From a checkpoint of a small transformer trained on Wikipedia: 8 layers, 6 heads of 32.
MLP neurons of a small language model. Each row is named by its layer, matrix (gate and up: input weights) and neuron, and shows model dimensions 16-143. Each number is 128 + 24 x the weight over its row's rms, rounded and kept within 0 to 255. Numbers have three digits each. A neuron's up and down rows have the sign that makes its largest values positive.
After each neuron's rows, "fires after" lists the tokens most often just before its 100 highest values on Wikipedia text that the model never trained on. A number after a token or word is its count.

L4.gate17:149114139140143132150151140121129141117174172150109099098098156122129161156133115109112123107117105113128127128123108121118163122106140123123121118132095082147090141105136099097153086135107127123114142131086174135131178148097154105140140100099134135118148156094116138134180139112140155132129156126165121099178173157114140123114177123104143158170107083134131145097120128148090128114118
L4.up17:110116193113137137120080141109147160122116183152085130154141142129131146168136115112117123134163142142122131099121065142108110113133116141101081140168139092098131137107091135143107113104125126167128105101164139105116124090161158119136099171121105113159140151112124130111154109117145129143137086145100138103098113127159152174149111159136146133104111108139147147113112102118114127158153
fires after: " J" 30, " A" 10, "ch" 9, " Ar" 7, " e" 7

L4.gate83:122167149127130132143126141110165077121122156147142087102164124109121116131133173126100060148159157106131172157139155135170100126133170099130118137083124070074110152142160157137156115146142135134179144141112115153160140145116153097144137106149088145120109116125143128131108140140159078111157136108106123117139114067163146158103159113118072140103114119124136158142092111121157134139102
L4.up83:116147136102138168120149139109134110132115140129132113104103144069127102129150128109135084128177114128135158144146157134121092163113175140112136187103112120121108163141147131141119103147119124116154125124150186107127155156179107126112119129136107185140101159147128088152120150134136107124161144125164089151130129101144115135111141131078136112070091154122099149127144114144186155131091
fires after: "ir" 22, "ro" 11, "ap" 10, "ie" 7, "el" 5

L4.gate153:170087124149128132148120091134159081122120104144119176092116112134150198097157095113161125104125126128105140093132144143106169095107148078143098125132109136143129142130155094141127101119111124138126151142137117104132143114125093145125090141139158145142091142137115114132133144107121103121137119112118142058130102143143158085146121125151133120129132109115119148139159104156170111117125
L4.up153:123119144107141155144150095184123115125131125139119136103173088111144137173152083123125070151138137110146137144114139086105146094134150145160130159086119110119123112115132148111128110153152119125158091123111161164142128141142114113106154134176119151123146129169186096090136130116113108113125152187090128127122111113192139136125117134122086100130109129141142145150126076072122125141132
fires after: " pro" 18, "ele" 13, " v" 10, "v" 8, " att" 8

L4.gate149:154108139163112133079124159096142177145124132163155099114082117128161120090090146119115157135102128140120118118117131155101115098175124085108119134134119123144123098147075130073132167129135179128141135136140125127081147102115133124071130132136090151135145127158128149102115112168127109106129162150132113155118108086131127110113075125113163158165166123085130105117147085109108081129115
L4.up149:126091126129142122134104165111138117123119103113129117134109139135073136116158195128094184115163143113120130125132164124187124166102108137106098085110153158130126170169125147117107130116113131110130182156135141153152096119134113119082131136127159169154096172139141107110127113135121134149180135159076187168151130124122156126098102137152094158131107158136099140134151158142107137138109
fires after: " P" 26, "v" 7, " F" 7, " p" 6, " in" 5, "re" 5

L4.gate59:132186125132148161132135099129135135139167116083098160147139114162157125132106123172152138132121102157110138128118072103122183124112092130161086124149134126108139112149132126129132127133166123118176106131105098124117110110150138120104148160133169095144082149137132174147123140142116147100090141095088151058119150140157117116107101129140141142137113070144150125136095120109089117102143
L4.up59:163122093172132140125111138113108115097106105202092099134099140101175140116149141141110103136152158147117116133160096134184145099136127109094087137077093140142151170144137154151134066114159124110123141131168127124112110151124081139126137149124169137134131179180159141123095142133129118116123119107149133119135112117158123098133122132134130130124142099120080142125160150133119123130113
fires after: " h" 29, " H" 23, "h" 8, " m" 6, " s" 6, " w" 5

L4.gate125:087136134122122118121163125107186115117125134124055096107129129126122123144179123094135155143119122117142103115129131114156128134161174102127152140138082105140130106118104134146144120141123104129126127114124144111089129163094155138094139125138111120141147124098104158137119103131089166138135100170183140099114085114093123115116140100136141088111144104131122154091098101121135141095148
L4.up125:112119086139086125129106157146150123124112105120152094114095131116163156169155127115111155093129145115131136095151163128141105151105139167130105118161092130088189099117132138129184152102095144151120138144118119120171167127105125128104151074162123144144092150116111136131129155127109160117105136137173166108131137153069103126122138097150104156141155112154135139099108115114098124151138
fires after: "um" 17, " n" 15, "b" 9, "ag" 9, " N" 7

L4.gate81:109112128129117086124115114141166103089110125173139080104158162119104104098090120133098137151134103127121129152118121118190111166104116135124111129087148151119132076124151113143107124130142125161114116106121145114085178117110179114083145119143144131130135162151123105131135170161138106111105154161134132146120101147157133087127121103128143126085158122089061141103115137120129140143136
L4.up81:118110111086093104138124100155134118104139146104147071097149124097108136125154136112126093116180127152173121134125136137151118128081162161175122143162091147150167159114130146094138122123127158142125124154121122102100107107133154123124127132148111102210093093101130132159111121125115159155141133153101120140154112134131146103129141103095107108115091100148143177119147091145103126156123
fires after: " comp" 44, "rib" 16, "rom" 8, "it" 7, "ver" 6, "p" 5

L4.gate189:154124125124120136097165102118141143119157149138104096082145127120129151176066124105121066184132142116131124100176131109113120096125108108126139085116126098131128122146140138101156092147142104144117125127082117124101142146134112135158135114129114157145119125117076136118143076130162092124136142147112106133089190139125133134139169120182138122123094116169132134136124109125135108116068
L4.up189:132103106143107139100114074133119168110122138108125118141125127092159109118121127152073137152101184103156110129134127176098128119118149129136078113137121100170132128150102097118102136139135161117124118142078168165102138136118104104119171167106098099095144142149086126126183120140123136199072117093124148125126118168087105079124135111141138110141143098143120111133115137137138122136123
fires after: "a" 20, " A" 17, " O" 15, "le" 10, " a" 10, " U" 7

L4.gate120:132150102110112108105122135153087142166108108094105132131121129112095138105152151112127165123113136143087127128115122128193100133117129138110096098119112130136113117146154146118190083116167141149179160138112102122120134175118110169118146115091123123125139110130106149120094133126105132125140126125127123090119131147153141136116120093135135139143096062163098113115111163132029158112147
L4.up120:122114107148167165187148105143110169139081115083157131105102135105107127145105103135142190151160141170128096164133189095079114122105122121095129147190105114134094116145151117109101095140109108110098151158114140154120096133121126147145130145134128157109122159152128162147125106098120140136133135100130109121154092137086136131101088157110149099097116134110087136088125132139112112152109
fires after: "I" 19, " k" 16, " m" 13, " I" 13, "H" 9, " H" 5

L4.gate3:144122137129085093062117110086160108140110101131166110161134116095127102111164163141097114107143138093139099102096140101176071137119147101117154128133133119131088097113108150119120171132105136112110132143134091112152071132110078110132146120152163154124131128135142121142157133150172155160076131145126141153118088126133051123144109130103165195154116115141127121144141110103124109137114
L4.up3:147159116145106066102134130126132130122138134117150131146128133199170115149151124128124091111087109156100153106144166185104137149106158123143123094075142112121111116155137130138167118144113104175142149113093138152133152093137131060150127134102131082095139157150150146101114158114077117119112177119141145099093109104135128159092087122169090121095114140111125142104096137079158138106140
fires after: " l" 36, "il" 12, " ear" 8, " pr" 7, " L" 5, " p" 4

L4.gate156:146132111093131159116138117143146122145143145118131146110103123148157090162086144144140152167144179145122093125121146152123137119146121104149185141157136114116141093089173124124121114124151138189110129122104145148141166132145190143188142134104137144118173084146140160142086164162110131106135148082117120130132134100148094202126119123112098103142119135110083103102105128118140118120071
L4.up156:117147107151160113196124157119122096125094145092155132127095147135132159147109098116128153137112140151136154131153103100132140127150122132082150113144142101096137197105139090156194102140075097143174110133077132082110130107154132112131121097178109147100166105172161104112151126100088087152144117131085138176120145124143132087109174121123092114127155101133138145129109118094162120118146
fires after: " B" 35, " b" 28, " sp" 13, " st" 5

L4.gate117:144128143113127132092098106147098133151108080105143126142151106114111108134139122107164110164135128115143159144120113153119124141165134127103095155149158134156138105135100069132119161122146184106123137115161144133149123114111112101134128154123139098143130176139141170093120154115079131089105129147085131112164127156151155140130128095149123137167148082078127097114160094143145139108134
L4.up117:079126115145118108137135144110130127151097158107146140162135169114083137153104175105156116134194100105089142120106128144123098127179131187081160098119157102135141114134164082105153082118077097160117112127101140136121123121124165107140089130124110135105082141147159113123104146130184116131131111133125108143133130094165163115125167114152123118165135107140109118147155166106140164160138
fires after: " b" 33, "b" 14, " B" 7, "et" 6, "e" 5, " sp" 5

L4.gate32:095094096135110115113138133138148183112122128125115085148118119152115111092173103112140151079110068132118164157136087139144111088165117146104135176112082107116121109111126185128154102095133151118157115115123115162143127152109113102141120106148156104103110142122132123126107130169116126124155167144134156109105155126136108091147135067105071112104142123150133130146125132146115123118103
L4.up32:110115141157161138077112122116187117135125102141125139140112178152150159138150121140155153113112126121135149181139162135140155117132160147168109096096136170079100161146131141123128094125150200136132102064138140154133161160115147093101111116124139087124172114074132160101166149106103140109122125171108094138146123092098097143121110150135119141189114135133125096126122133153111081124135
fires after: " de" 31, " re" 7, "ter" 7, "n" 6

L4.gate79:142159123097102158117168143138125171129114108144135160114156131126146141108172122103124128091134128100118127092131121146115100060118155072142088122144111129146147110117111162137106135151120118172090141102125145120070106128175133094119137135120120124180168130170119121147152120110117125124165173108126122161120130102148117082124159114139134123120125084084135097140106138108120165164147
L4.up79:119061131152136121141130148163154156156090089140134136143153100120111137146150139140158154089157133164134144123074106137090155147126081135122129099087142079163087133146161143156113117144148118125148153151102089109119107148086157164111102121119101087154121137127162127121132115146145102141137077157116181112113079126121122128113088160150157114161101101121118106151154082107139147166106
fires after: "aj" 13, " n" 12, "re" 8, "v" 7, "ort" 6, "in" 6

L4.gate140:068131150158117115088174140141137159098155166137137142115174077131143171126144112114135134155079096112127143149140128127110084121114130107165157112166119102097124117141137150126142108140120106117144095151139144147142120107159095110094120107082139113076117130107111138126154112078116124064146123153131169125156140150108119118172153161162122141133137113179124129155124119099157125129119
L4.up140:062102127134095116122154121161113159080175088158114136133142103177096161161133160141116140089131112126107117130132108117139145126140160113152102141147118117116169138160160130178123099144165157084165130138183155085130139140153119115137102121090118177112113126117099140133152156113095166137147076136136108105133143142162132113149114141136126133123112132111145127124157107151145138136098
fires after: "." 27, "," 17, " where" 9, "3" 7

L4.gate28:095114135146095128138151176120127140159086121141145138139214118129078154104129142174117130166150135129120112135117140130114137137127138131129126155160112140132158126109162113127124159135155116096109122122106138115125131168128117126159133135137158111111129113111132176082159147145114129067080141117136088103112099113130130071123141144152122109131135103122091139144141132153110112178111
L4.up28:131142105101138114138115140131122145152131171125169163158117089096116144137110141116168095122115098112148103141142117151150112113147100146119093128166113165114155103136132173135111160106116121054152137115148156180122176144106124105091156125149130100099123140107111146101096128098134144155104118086134124147149153118187131124142115109113151126152153124160139148154141121137119150119102
fires after: "1" 14, " " 14, "f" 11, "4" 9, "2" 8, "3" 8

L4.gate109:127134130145114107101162108142145172096167090148106123119136138167162088139096099165124176175137141134178109110133112136116147101126161124099114092087117096169161138136125119125125152140150123160098109109157131122122144153113139138128098082112140135171111139108146133161120125122111077101103128163127116132120125085117126154159132108135089136143134134116132166145161113149141130118131
L4.up109:066092101115163118149143164134109094100138156117151171094126120142170118109131120148102057107128134067146099106131119152156143162131121156130108131108104125099144123161086149131123123120141120133122139124148138124161128118143127151153159151115180098117142134168144145129130135112092125169128125143124137140140091144086145125128117113149086107134115130115129153109134115155104153116149
fires after: " B" 15, "re" 13, " p" 13, " d" 11, " T" 8, " t" 7

L4.gate177:132106088139107097184137149126160132088122146134120139154118112145150167123166129160165109117112107094093139142124119163136086088116131129146080100103130083136131148133100155169150144163106092142128117153161099133137133114109125097105081109164125118098188143125133099118123175153135137123127130142135117112120124171112118130114152097119119165117115151114083127127137153103142150111142
L4.up177:131129111136099156106113128112132114086078165134089135144151116090142193149121100130155122137130102151106118158164096143124086121143090142137151130131145117201111135113098125122111103164094135118113096116132075127129098170098182123111115145108144130076141093143136111127132118167114128093098080107099120152109109130123139136134158131112092136154130123116163142114112136057120134081121
fires after: "al" 17, "A" 17, " Al" 9, "ad" 9, "ay" 7, " A" 6

L4.gate138:141139157121164114115150093147066123129129150123112142145128125100129148150089145129133091115146118142079109179156100168127120141092086131134114124144130105163124139091116093129110141162134121142125100118153088102119147107114164152098156117143116134140149177086087099155119132153093124125120139125136104121075173155124083125167144106109154110133130116117151115101116083159086154110109
L4.up138:087119141108155113155189107115109126109127107120153131112104126107110127110116164092147136152079110118145104140136131103119155050135130119096124112162123123186132136112151124093158124140116157139110107157151162147136142132167118138096110105132096127140107133131160086111127086116144175099098130117132136147094110120107104065097167116116096132142122119147160079123144131124098151136130
fires after: " an" 16, " N" 13, " E" 13, " I" 9, "ff" 7, "re" 5

L4.gate167:138118163167120156134134146092096123093109097148098141131130152091083116141162154115168136118152105129100103161121150122097135112147093127160115113156116129170123180103087117137142111168086165136136103131184160159125118103127129146104113140128162088149151120113150160122121118105115080150146120109151125098134133144164125130128176131081141123153131083127135152111100104121110137134115
L4.up167:099109134170135127148108113103134069148111174123090115080158150118113127147165126122116129126126143102137107180117132149157127110106121126187162088147153151127107098110076164158173109170117117136160169113138136088063144081128176114092127114138128144152111159115093161133098159188124131151125116128147102160139118097101121114084155130129171131119158126168144131132136129106129113109116
fires after: " n" 25, " N" 15, "." 9, " e" 9, " A" 8

L4.gate98:096120116127156138158145121168132108155116124087160116062099173109121118129158126097131135110131166148145096119135085127116152108121161151177139151155141132087134130143110121140152155102104117145143099098111163116096122112135107130093134131113097155090166057183131124099149139145133110156149108172174145152149129116138149101117133094100110129149088134099094115118159145127165145114144
L4.up98:128120175149124151185143119112092104103146142138138149119091093151147155131102109140096113125113140122105117186115113114139133114120118128109152125128156134106123162150100071175142114094119154121121085113093116107161150143142146116125140127115159112104124129118163112136131183111154142157124068138170101166123194145164122135170157131104148100114114104156114130150181157118146135091174
fires after: " C" 18, " A" 11, " c" 10, " Count" 7, "rans" 7

L4.gate160:152155143146127121121144132124103117127120157137108130149119104142140136163139112147118089140129165105115108153156132103131152136138106104108135105112135157147127120137108141091116097094119119084125153110127142168164128114121122141082133162176143147129197101133092096120159134149115130095094143118061116084170118171095202149142125122153107106087113107134138106111151122082162117130110
L4.up160:143155181145130140150122085134103114125148123116145143143130137129089145177145163091162140140116101122121153130139106145111102112100129124155148097115151110096124132081128136148150138125087102139148168123122188138164131118112125124127131110117100145150144074116108062129096109157121104151062127149145098080120162123151119189146132150172136158110142126123128110113113137126105124102125
fires after: " st" 15, " l" 12, " d" 11, " r" 10, "l" 9

L4.gate173:128133092157106125070148141097118154120114123111128162115119146120126117138127132173148105106100076094092113153089100151144174155124138095111091129124125158155155090150122122156132144144101123124128142156120128125150111152115148123089157130126150112094142125056125113159138158103124123071123157103112140113090153114104120137093132095184079140108142110143071160122172153151153099082129
L4.up173:119112077133156057125120128156155097109110170134138080101147147139112096123115108151161129128113114156141120110144137140108099148135157182161158148117082170144087103134114164120125118106135131135140133134118115163077142102183140081143165096182098096131120097109157105155101090116127143141133142115138114123118127106116122118109135081111126132108121148134157100111118119135118169088130
fires after: " in" 49, "ad" 12, "in" 6, "st" 5, "m" 4, " In" 4

L4.gate110:146133134092187137099135134137114101140150122090109132110108149136147116127130136161117171098144137123138114164091140107119129103130149114168125128112129136138163145140156144135172134134084117104094108107119127138128130100138143079163110131174136154185138163156133165117088121130161144112091144143121149118113161108134192100101149121120161163120114126138070129087122155164100109141126
L4.up110:131075121097161119125145132167146129098137121129109151162155164109124126144128156144158135102135098122170136095132162137127121094145153149100126186103097117114148124086137138109180159141092083064104144171157152097109117073108166107119122077161119128123133118127147078138152142138138127116117117139148115135105083147115147082095156147147140120125161124123110125086124136127142122083104
fires after: " Al" 22, " R" 20, " b" 15, " B" 14, "ro" 7, " col" 6

L4.gate162:132176139120110149138136141094136133151138084140109134115119098140120163113092109055124121127142128107158113107150145147132091140174108122098118082134115119147108134114146166113174160089153159126141197111119134119123104111095106112106134105148085127161139130140157098119099137080159116128161159102162114170115137123115124134116082117133102141121129111183155150124112102156143145128145
L4.up162:130142165170126122148129150138188114127167166103121093153106132103139125120127082131161136125146136148152120135118100052142121146110147153162173140110136132114137134145124162126151082156118116095124126128141083123119125149158139115163153121157134115131112182121140125074102167126131105152138143148106129099151110119115135088114134118098087149139129118149143107140122146106141134109131
fires after: " d" 24, " R" 16, " D" 14, "re" 6, "ov" 6, " Y" 5

L4.gate50:145144121091143073099143116126111128133129131164135080122165122124134150137124121114147129132138115111117095131168146113105134116129118141111120147123138181111124145155148126134151106162149149086082094128110122102108147096126129127127089144140136120121142102090147154123089120141174133108165161155129118133138087139130129155142125123106161144112112137160127135115088110149126083150117
L4.up50:126152121128089104169095123124121149148113124123154130113153182153134124102123126145089163095120085139087085066123118123139136119120107132092137098142109148116130109118118167142116141137130114135107128116123145188131153148104087130142175100086123131115132089144112108152123097142149096097154088135089095082109125085130137117123089116168101116155110133126111161096134123102100147124158
fires after: " in" 67, " In" 11, "on" 6, "in" 4

L4.gate0:102142135129115114091131139112105144121137121154153106085156112141110132112163123133101110157202149129112114153120141092095084140133110108131165121125106127166132079160131133115159139125162130132115119119068128126108171093102153133112125134100141132080147142160114114113165116152134157124121111120133129112100155158122085138084095134130144121134109119094156133108107137125143148113171
L4.up0:131110107148111142111110115142120195129119159145116103094092114146107127113106125100136139136115123128145176111110097129144113162088106135109186124121155162134089133157092063127120144144127119119120127116126121161138138169086126115097108119127106137094143128189127125099153134088089135125141109103084155134117191128127095108104096140124127167146124091083121145120055086091113138145138
fires after: " O" 11, "il" 11, " T" 9, "um" 7, "rans" 6, "a" 6

L4.gate43:103145165093153129119146132101124126133119125133132148114134157087089178118124145177125094156160160147119186123072154141098120123117159107140163078093167131135117133164117160119146168134170147147131124144130089129130133082158150120088140103152087137148130118101145154153139144121117152138146132140118107160157098152098129115110081162139150152131124088114143124126076123128127096093111
L4.up43:103136097129159154126155132085125091108143143114151151144083133142099138054121136128125132147127110149173129122131125144115115110135148165107135099083102100102134127155134144096175098108129098090097185158128151119151109125122115125153162092139115125105123134136124117121164130129099150144116126116134120139137115172109114166074090112104092090135142151103148160136102160104161124095133
fires after: " s" 18, " l" 14, " L" 10, "ar" 9

L4.gate179:105108148121156123179124142137146119133110139098135066149105100121163097132127145129087163189153164103100144138125133074096149147106172126105119117138099108129126151165088111174106142142155139156129114102110091096144122129136092156109126121122138114148101167157108124144091105120109100142153111120133167126147115151156120125123120138147114136146134122129143093150162164156131132114167
L4.up179:155137137116128163078152103159093128164148125086091122137103129147141127119168132105133093157127162108117134144165119086102175114122120122183182160110165106139175112108137139078116125141093138128114144102137146125128131089116153087152149103118120143096092114117126077123161131120138177131143124102133126092104121108150148134146137108166106091126141109169108104128115138133091090109098
fires after: " r" 37, " R" 17, "un" 10, "k" 4

L4.gate82:137162126131083136125176132130122123141131127113107106128139151106134114101138107134156099149085085110138190122137115173139145150098161163082135117125116083174159126073128161122187128124123144191113135075097134126128141135126117103145148111151124102085147145132127131116151147140111132123128136158164132156118148084122127102134136099111077134127126092112143104192114138125138084137154
L4.up82:114142121114077112118136171177104157085162144111118098123146126171100151134146104155121127139167130143173140134129145102134136118108114115133129098131097137129150156126137109149096131193104116129169100124132110157076136139117083085105121111124151151103092095139118161173132144105109137091128058167077132148117136142121131114136158150125125137162150135105114151148138120099130153151130
fires after: "u" 16, "b" 13, "ad" 12, "ir" 9, " A" 7, " a" 6

L4.gate76:107148137103143132165124100093086126106135088141095121151135118144135112174141140131109105100140177137107156140137072070076127145160135123126139146086148136121099124133141082095169095117116154121134144115102132116170130129101121130122106118106154125111099155132102130153123135134157140107123120130066149119156117133129148156130132137135104133148133094124115114137147085095094109092134
L4.up76:175115122118080158095139146105156105102131126100156172134084094125129124127167153178145106161144086156102166118121119136162075118153136121075116144115143165107141139177112159131133134128134137153075108132123111105125099113099121155147130121141109132141115104110146125174108100166147121153115151096132100135172174101116155123086123152084104115129109177112116083126086117089115149111129
fires after: " W" 39, " h" 11, " H" 11, " w" 9, "W" 7, "H" 4

L4.gate53:147110082100160180126117137101168095156111161134171157158142153108135099165142095122096122102147138111118075091140104175151137084144147115129118124136140103114095132137155122159124114129143152101146105115144163159112150147136107137145116108134118120115128144149116116134152161145130128116097128074077182133104081155130139127136140078131132160121141080093111101119160108088107141162133
L4.up53:186156087137149186139098111101161142139161140071087142097145157112136122149132166107096152175142141086109106133152151163144152140112144143132098101116102115124138122086122159130134154164102155130121142098102132148121105126110158125152088147113077140159161152087142144141140142110137120126117151109145143150144138099110090127151164107138137119130135068111116163078150120094099141148140
fires after: " P" 32, " B" 23, "A" 8, " C" 7, " R" 6, "B" 4

L4.gate51:129132113122146110137092089117159101094143104117153064150114151127118157141140145122105068120123182135128106114147089174126123090136120160138117145151120135081110102156131155141101156091130129173166122137079160091104153084141098146097122113114118128153098160111108093127119101120138154135102112132138078147149119108162124157128136132084130152110162140161110136139075126113141099154119
L4.up51:121124111142130149107137106102120143110119137100196169094112142129064122125091106102148119124100143126157121125146130142118127111125156116160107147144093180106136146094103149158082119154160129158146161134107123130138127102099119137108107124130114093118109143078124124157150133147142127104149141115139122117121142147110133141157142105121174100141072116111114126123164124120131139143103
fires after: " re" 24, " E" 14, " e" 11, "st" 10, "-" 6, "ver" 6

L4.gate112:134130111102152102160125170103132140127085110130113074128110088088140124125141156175126134130140136146117134162144107155097165123135106075098111152138133128117125121103160138155153169154107109114160099109128135122138080150116159102088107138171140137110134132152057137113145102099095155141116129148100080147120136153100155123164132117105138091149098139170123113104115137112078133108103
L4.up112:169119113142123110128130124111096125136138147141113104164120124111150112148081146148149111187060152150134146119098113188064138087149108099115127171151164153113111147124113129173155120117082127133189099137123126146086116188145140142116128132144121130125132164142140130150168107135103139100125141115111117138116173105166097129120132114113133141139108134139149128134125067136151136141127
fires after: " f" 26, " " 19, "ver" 13, " e" 6, "v" 5

L4.gate30:155112086121079168159091106130129082148127159118129091175111114114191154140119109123058102109137147093134125126151075136151148134172133117150131121157112148109151149132100151148148098122138138104106137073108167134122121125125141139087125123160137137165124123136175095112175130129143118121145120143151147124152095096131126084143119088112134141084116101124124122107178092133111114159142
L4.up30:166120109093096159118174105107121120127152155120136112104111125166165127111148093114116149112166143084143129102173168098109122116130137128094103104073128145142079173136067094145137082133090130119129176113092135121127083066098129132131108130136119126151135143124101127162117134142090144125141064121083105134125116146166141119119154133155100118112126124118093110129151140111109114142117
fires after: " R" 26, " r" 21, " D" 13, " C" 13, " c" 4, " f" 4

L4.gate114:115154130137081159120146135114158136142088126149094119137164089190098131172116179183131104136139159138123105141095120105154098146123169076133108086098115096148123122145166125112177153109114080158124164132120121107097086153172138133133150142161140141174140082120114104127079142158118143118156140121096116122139138114176131084116170121166141106109127083159108116125104155135119130100130
L4.up114:169131137109127187115112136111109099156149141163106118131139112134148141149115141129191129192159128178167165083193116138143151102121141119085150135136142119160123107123165141105164104138120138092126151139134129100134133140114145094151097081134143171118122104112099118122171160154092154132151124112085076121125142132146106130079165122152167128150136087113153142161134124105122180090136
fires after: " w" 18, " Bl" 11, "aw" 7, "it" 6, "ak" 5, "w" 5

L4.gate66:153177143132104152134155133128128166113115113111100116168091175131137143111114117155119123164120136146121118175148118108150126074170172101159123145171128149135130087148105124098158061119157146121109155184164113127129185134123142137158107095147128145147114150127147120157119110099192125075138167135137176116109112109107123126140118108174167130135125129139118118099149133158101125094126
L4.up66:120141107143111161140095123160125117100113112104142138092134137112066152107136099116152083116135117177152127123119134126105065115121099166113124111125119115120092137107109154179108120122127121151131147103149115200072170124131110111128165158157135127125096124106118119141110139154177118151128142160107124099125089063140104118166143124102153161073124091130104115138143178124114112121119
fires after: " in" 27, "form" 9, " Ar" 6, "ir" 5, " In" 5, "an" 4

L4.gate188:123158134098110119113147161168101156133143130172080136174135137116140128088130114132128131153166117178097142119129081158093120147123145103141167119153120128115089136152193149161093130098168089120145124165137116083170101113132163156121114134100126117103183124144078135156164127154109154091129135157102107100121154111141121099126079148147093082151137088150106110146147111142148079111117
L4.up188:159119146116122078123132134121081133133117110172110072151112125130084132114135087126112129110132149176066113117143118108160120117114115133123085156137105107115132119110063146109085126094153129116132088095130131153114105125153157111082170162152123159124127117154122160114152074136135180089121139144121128090090205129121123108139154150134107147130131145113084123140112128142117125127135
fires after: " f" 19, " s" 15, " e" 10, " ad" 7, "gan" 6, " de" 6

L4.gate150:123117143125089075122146156121118120152124072080128108137102136075106133142117140134158124123127135128083148152112117127107149116171070127133102137114122090169140119157138117106154118119129094137149141128087128144134133110153104130088079161143124108122137163110129112103153138132130165112076162155160098166160148136144087141128144135103138138141124143110159145143116140167139116140123
L4.up150:159124067145142150104112160153135157171142111111122130130122140122091154145151110162168135125134114155125137130153131098098131143120091118106099143119147133128161163094149168102138116108144129121132108144106108104122119151123167139154149117097170084122136175092169126073103088149142096105108119131130089153115134141138099138159159158133138151129121146130081193139146127194154124122094
fires after: "." 23, " " 20, " |" 13, " e" 11, "os" 7

L4.gate67:103136101151116168149141113138121087135107124067112174095134098176156154143166143147106109128128120092134108114143154148119151122145173143152106092120120165139099123087102141121128092127124154136098125104147105137119143110107079145147095197128164153129152057112131154127160139089105181153138096191147140121128137132122114099124120120186140150132075141161091102093135117114110120141122
L4.up67:099156143124133147152076145142126064087127101094076160133171131134142148160135153146085113120102139142109146105125195100106138082097109086097131095163133107145138100120139130126118141127100125135121139127145113126130116158090085162117145127128136131135176111137107136112140076127105132127118122138170164155144135097148134167162101137142133095165112113140132146103172114108139120133139
fires after: " c" 49, " C" 13, "c" 9, " ac" 8, "v" 5, " pro" 5

L4.gate182:158135130122131147147135095125111125121137136105147131121140124119168134124124064172141159121106144151175118086154097122114151150122087104116155111111178075182124093147139139109152152120112114109164159128142118133119114153095127131127130143175143167160126114103138136142105131157105153121140154116085094147107149100130090126144101115108163146158129102104107167113093108146098138123128
L4.up182:165130105155047179106140127122120158140138116160162143076146115149094147091146133138125116113086106166129140123144148112174122128122091155117139128103148085137126137146132149104102091124115163131167112134110118180111116136164105129084129125165127106155131148165107105158117098186120122104145141114170093098120181099146080133119089155137130115145155159133118108124134093111104112112125
fires after: " T" 17, "is" 17, " N" 11, " e" 9, " V" 8

L4.gate4:121110140130136126083137135123132148121140110108119157114127113151111142117154104168147108129114137113107123136109123159171107123131179137115186105149108104121102158158111121097087096126123155116158124125164128095182117121144113177111107147131104141153152109114129155154079095126149202087143130142087104118155126098123106107144105105157086109136122069117144133121111089122108116122090
L4.up4:142158167116137109090155104123128136125112146144153142166114135101099082092137188160130106152132093120073204150138111155136142122124152113146137141100094141141169163119096112159148132147132116088115154147119149147189152095142160104134126132136085121114111123113108126124113142125140142091055096122117127136146114159084135161104087149136062136100128108132095149119099124144117129124096
fires after: " l" 76, "ar" 13, " L" 4

L4.gate170:131135117059087131159127103072099119124104160138104114187096080123136112077141126112135123130117114081105116123129107141138102087160093098118113119151130094144138100089112136151150120118163112132151151115098146123114147139137106135149140091124156117121166157151132093132100205098163127131142124140108135155133146111131140095149139118149092144095116092096078121123125139152107131127143
L4.up170:128139068132174146120130119090121133143106166160140141130174072131080137127164100126127130134132130098105098127106164105120150169080154117153166173122181096157122164110122132132112152132113136118119123103144123105106163133128141183109148108145129118104150170143107119081120144113099125149104135163084104118126158104181148167110132118111109137120117128145106168157185123115134139121151
fires after: " s" 25, "s" 14, "ou" 9, " r" 7, " to" 6

L4.gate101:160104103097116169113128114118102128107084105143121102107162137110105152140184129125155153152151111115067156174154081127095155110133087106105108090159135142130147157096164084152122112140088153150155146086157162125143153138109168129104106128114128130083112145147104124112121135113133111160130155117118107101141089085098142130139114116119073165102142123148139114106187136173146092106133
L4.up101:101161156112125124125154101162117121127138099108109102060147160114142138095132112069093151129158071108138114125096113117131102090122155139102163097127127110138147091113133168114153136101086199132142146142156117175136096129105123169106119089119151158145149164131146168125166124153143114138156129132158152105146171122118112121122102123082131144152115143108100155100106110137087118131090
fires after: " H" 16, " A" 14, " e" 12, " Gr" 7, " Ar" 6

L4.gate108:094102125161139143122122110147142118157134153095124160114183091137089148157134111157149120146119127101129118111165135117098127134165115155168159134100124167155101144117128147182120139169170103132152120173139136147107114113120111153080127112103113080093143134134141147123189072091122139090152136138094092149112098097104128119164128151149136119151111140142104162142110094121148136105135
L4.up108:123130153109123084162142119158093125162117102144120133142124131153144140122144124133134107115151138099113124157150142119143082123059150146139134158135101168141131141138155184122120174099132083166125113113102139141103103069103134168142129116098086121067115132104105160089114146092131145119112118135110117080177125086163140112086109169133129104154151126080128134103150140138154110150132
fires after: "." 42, " Th" 15, "," 10, "t" 8, " I" 4